config = dict(
    num_hidden_layers=11,
    hidden_size=384,
    num_attention_heads=12,
    num_key_value_heads=12,
    head_dim=32,
    intermediate_size=768,
    vocab_size=8192,
    hidden_act='tanh_gelu',
    norm='layernorm',
    norm_place='pre',
    norm_eps=1e-06,
    positions='learned',
    qk_norm=False,
    attn_scale=0.177,
    bias='all',
    tie_word_embeddings=True,
    parallel_block=False,
    init='normal',
    init_std_qkv=0.0302,
    init_std_o=0.0,
    init_std_up=0.0302,
    init_std_down=0.0,
    optimizer='muon_variant',
    learning_rate=0.00656,
    lr_mult_down=1.5,
    beta1=0.93,
    lr_head=0.00786,
    max_grad_norm=1.0,
    warmup_steps=200,
    schedule='wsd',
    decay_fraction=0.567,
    decay_shape='pow',
    final_lr_fraction=0.1,
    batch_tokens=65536,
    max_seq_len=256,
    doc_mask=True,
    train_tokens=315400000,
    max_steps=4813,
    dataset='wikipedia_en',
)
MLP neurons of a small language model. Each row is named by its layer, matrix (up: input weights; down: output weights) and neuron, and shows model dimensions 32-159. Each number is 128 + 24 x the weight over its row's rms, rounded and kept within 0 to 255. Numbers have three digits each.
After each neuron's rows, "fires before" lists the tokens most often just after its 100 highest values on Wikipedia text that the model never trained on; "fires after" lists the tokens most often just before its 100 highest values on Wikipedia text that the model never trained on. A number after a token or word is its count.

L8.up110:081165137115115101141143127143105061128129143112166148088105109107140157136099117113108148125111133156134134143134092129095123116126147135155121112121156133149144116104129128142106126062148175122060112129146117167094082156099121126105101149136120128145109158116147139085121136147143147125158193137147140122103059108168109135121130121165136052122104146109112152128147123092137092130103
L8.down110:173138140124100126126112081092126144096118118126110127149134104170131141095126101118136133119117100122147151122152164112141150107156111133098118117152117152120086131151135156117120160113061139097174121134120142126112142170113124120093154081096121125149115122101132147115101129106129151135139135067096098194146133115131143108114150133106107141146131171130177100173148102125122128157150
fires before: "0" 28, "1" 22, "2" 16, "3" 12, "5" 9, "4" 7
fires after: "2" 19, "0" 16, "1" 15, "4" 14, "3" 13

L5.up497:123121140155130107161143159130156111096104142123125149154117137132141131151145147099127073145107158102145139100154127135131117107108130130126113155127166165140107150162159140144110162146115113161130128100071153122121127146163113141116147091129094063119146141129109140161139098097067094152102107163211154123163120118134144117116114104140159133135127112152080117137135126098134136142156
L5.down497:147108113120186177125144160137161105130162143147175197098123116132105156111147117173143130141130103144153144122145125111144177133087095112139099115145106165098136121098139129117130103126127166146104157110098163090118158097128117136156120117140122095166097133130136135077134183139124073128124141136104112131126075149159085142126116133130116077130134137115075155097095088062182130071116
fires before: "6" 19, "5" 10, "9" 10, "3" 9, "4" 9, "7" 7
fires after: "1" 48, "9" 19, " " 8, "8" 4, ")" 4

L3.up417:109145144117176110167106090114105152166175101148139076115081168096110164084105090135105137153130079127105107093137128112067089135124147111162145158148141132133135140119142147123129117083135125125136118167161129114165136128120132116188124121128153110105130097128131124101144151117145124141113133126149148187155148119119127152142107124142150133143098148135136176160113112146161129102141
L3.down417:097124130151103084132125144132146109131148146128117101136164150113154122103144118122089129122117133106133114113110181137077126089133122132142167101140149099147170100173147162122157115101126113109165107145177150076096151124149139155127091119127124118127152138150140133138132128107126115088122150122122139133140135173115176146150111100119125145137132109104090077135123119104159139148128
fires before: "==" 32, "===" 15, "-" 8, "He" 5, "In" 5, "The" 5
fires after: "\n" 91

L5.up563:146123149172160100176105127132105117135172170152120124119089124110145142102152156129118122097127127134119116110111101099138119130138138108124100088154141169093129127135118141143144119138157128080156149127093114139104155122116132119150138155139138118167127117093092131138125137140128106174193101162159158119127120161088128178166125102098117149130152117160139125141135176146125133137158
L5.down563:093127092088161128116099158158161097091122120170101112098162171128147115099127125141154143125103132172131153168118115139101124137107123107150159132171144135136093147114156096148099164143108131146136130109160101165152111105146109120132114151083121104106118102117109141150056173132128114115093141112131126144105097150138114086122075134128125086089149116103119124128123086117074152118166
fires before: "9" 17, "1" 12, "7" 11, "8" 9, "5" 9
fires after: "1" 77, "2" 23

L8.up716:164143107166126184146124107100143085148113110158155116146146163167138169144128136117111137127104126100117119172145110108107134096138127138139156141163106110132050118129177100123160119129149125160110122106187161172107138137116125120132162128121117104095176118118154099147146153126108136119108101109166119090065120141153116137075153118112106113141166133093095125074103143143132129129119
L8.down716:119138108097117150125132119132187111092159122093065139117142140124116167126085109092099149119147117124136095127143127141086108100112105179143137156111134103131141161162110105148121115123141112132175124124159164174122122119149146092114097137123109142182106152131136131132091085123183141150109143123107086155129127143120121118145093143106119099134174105142162104132123148109156113069144
fires before: "1" 48, "2" 19, "0" 8
fires after: "2" 42, " in" 11

L8.up257:105127110103100137113097143144130119121123143147107083157173114144110116139117128099121116110166139102180138121136088113114050111106086139089110134161116083123121138118101113090114143143128139144147135140134101107160134115103167115133153106121123121136116106121150167118162125149103089130139088158112114111096154150122148119171106151121124133133163140154106137133193117129083098122112
L8.down257:129148156112136114151113148117146136105163099093126124134108128114173177093137150159133128138095136113147152091149106132122154101113090105084133100106154130084149087151135156103163145123151142112166140115139131138165135153180094137128131124141081086107124160103149138120079121107119138109126112164135178154104103118128158120186110124142174139146187109131153126155152105091137096131156
fires before: ";" 62, ")" 7, ");" 6, "." 4, ")." 4
fires after: " " 44, " (" 5, "1" 4, "tail" 4

L8.up745:089126116101140110151135109119142145157130163114120075149117093130106122145142148144105165144078175135154139078111084174102105138118129106144115146112143105164110150133127097104099109145128150146104114134145149134095084121106096125138124142138125150103115162136121134138138160119128127145034140154141120123082089152152128149131122122119131172112163089129144145111103067089167088138157
L8.down745:126094101107122155078109124120117123103135135096132132150126125129150149121162141157113106151123112111149136144130142120116135170116140130096179133147135175161163166117130132146117109121122123102126132187112080121129124138109121100111151115136113119149096100155151105154131151121157149125128104124120119102128122141090146127128120079141098121146178141095193138113124127125159168110138
fires before: "0" 56, "1" 22, "4" 6, "2" 5
fires after: " |" 84, ";" 8

L8.up161:149159139132136128110106117135127121119143072114156116145121117103141117124117131116168164151147111159149155144136099110128162080117143136140125115117134137145137191170115143132138117143122188113145139152141081116125142114144105160124124129083130142111143112173093136095136084103133103116112096136104166141128164136116111122154145091121117160180147120134143121135142152116172103105103
L8.down161:123107155101156184120142149158141147140157151093153155124111114131153108132104120101084100133137105157133107112103068119111114162114099146098074132165093142165113171099084142127142160147186167129127166152108129135175094126108129075117140138118084103172152137139123120122175150125114107108160155122150099119143112114117100113147163138106109136116086157152136115100103121077130139143090
fires before: "8" 44, "9" 16, " of" 4
fires after: " " 42, "–" 11, "8" 5, " the" 5, " of" 4

L8.up173:089136117144119145113127114128115155132103138153114142158135153108130126130085070116115129140130109133140122168131157115092150170155124100103141095131113154083129156129115097128157112125139135156099120158098118133131144140100139120149090112138186197111068173139096124124139136078153105124156126156172144103108155119131147167109126088141116086099129054115093167158113105109110110098188
L8.down173:117135055171133104147138146166156128145173129116110153101141084095078125058084080162117137122132161147133113184137121153124127118101136128133143116111175120151088143152149134124124099126150100145116120147116134146137122143140146102177091110135097129122110175142131113120109158130138120105112129120086087121118215133131146131153105133112121104138108170152138095091105151100159112122139
fires before: "=" 18, "==" 18, "The" 12, "===" 7, "In" 4
fires after: "\n" 100

L8.up302:146084126157088112091148152130142134125153132123130120111174098104114140110152124126106130130107159141116147120109093090081148125146128137160126126117134155109093186167105108132139120164114139126168177102122128128138121112060086133113132190123136142130121089138092106091126154080162125105066127135122139150145135154106138109144149156157127111147153127101158114101099144141149118104127
L8.down302:149106110091175115155110113126116121118145134203132132082100112128123146134119121065181123112130157114158122149120148131141138137118105105160111132114093110087136142127149160154132190150140121156111152100082169124154125101150165147115114142116159136136090094122138113117134125123142087139116118112148119113117159123074116155109137082108174129135075134094143151141114139162113154124097
fires before: "9" 100
fires after: " " 80, " (" 15

L8.up379:122134119115165133153122104134170142122115149113139118140119158112119145148078153121094149161096082116121129113170131139151127098128175127086114138139147111118095151149116163112099146188073135097128139143125121162117171154111162133143138117055120116139154105154165155154164119142141058134119182137104130087122155104149127079132176157121115126125171090106153125098107140123156174131158
L8.down379:151160099155128143104075129145101119106133153119096120160149157191141129130088172099138109144148076147112127137123168136141150137132151090119136134085119131116140089117103174165147136103143144114090110130111119142133089136168080093095151119154105128164127106126082169117159149123139142099173150135151108143157147086081106173120156083168142140090180105103144143109153114168144138120125
fires before: "8" 60, "9" 29, "1" 7
fires after: " " 32, "–" 18, "1" 18, " (" 7, "7" 5, "0" 5

L5.up310:192127152118166101105134132120153121129129139105152145113103096152128144132153156153143120114126117096134107132146159139143131145152155115118115140169130157110134150120141110150161131155164119116120123125121134164130149108126093089151135139114073123124146125120128094145115151150116118104104124114090135103115095140111146107149189135092113133073132109131111166147180131098131146149109
L5.down310:111130121138117112164121170152161143178172119156104137148119152150148113131115115074103100172118134107146137121100179113147150137133151123117158149131124169120148164132147093076157135136118121105138128148087135107129102170109108090141115135112106101144145105126125129133135120207109115112132082120124105160082121122114127121122135126105089089165154121104163167144121111131139109158098
fires before: "0" 35, "9" 18, "8" 8, "s" 6, "7" 5
fires after: " " 44, "1" 26, " de" 6, " pro" 5

L8.up141:125134116097158115115114144132127090128122123120128117136116170149093163133162103120105160121126108137121117123125178108131117115136122147106130136142101127141185141136156096130140144121159138104133106124119128163113167159143162134128138145089126119141142144112140153132161128151127119077159095075115103121143095141117144135147170130080098134193135121161129101118097145115150122135131
L8.down141:164148115172088135121122184157118129100150136120153129119152120140183116161145112133083116095129104146138094088150139138134125138099141111079105112088111114101104083119137148141126158074135142144136089123160147149155105142143153093119136113142126143118111118135089126146153097180097088142130127145117151125141194163073107152151176137156150149131138155122130096140132128165105110134113
fires before: "3" 48, "2" 34, "4" 10
fires after: "1" 43, "0" 17, "9" 13, " " 12, "–" 5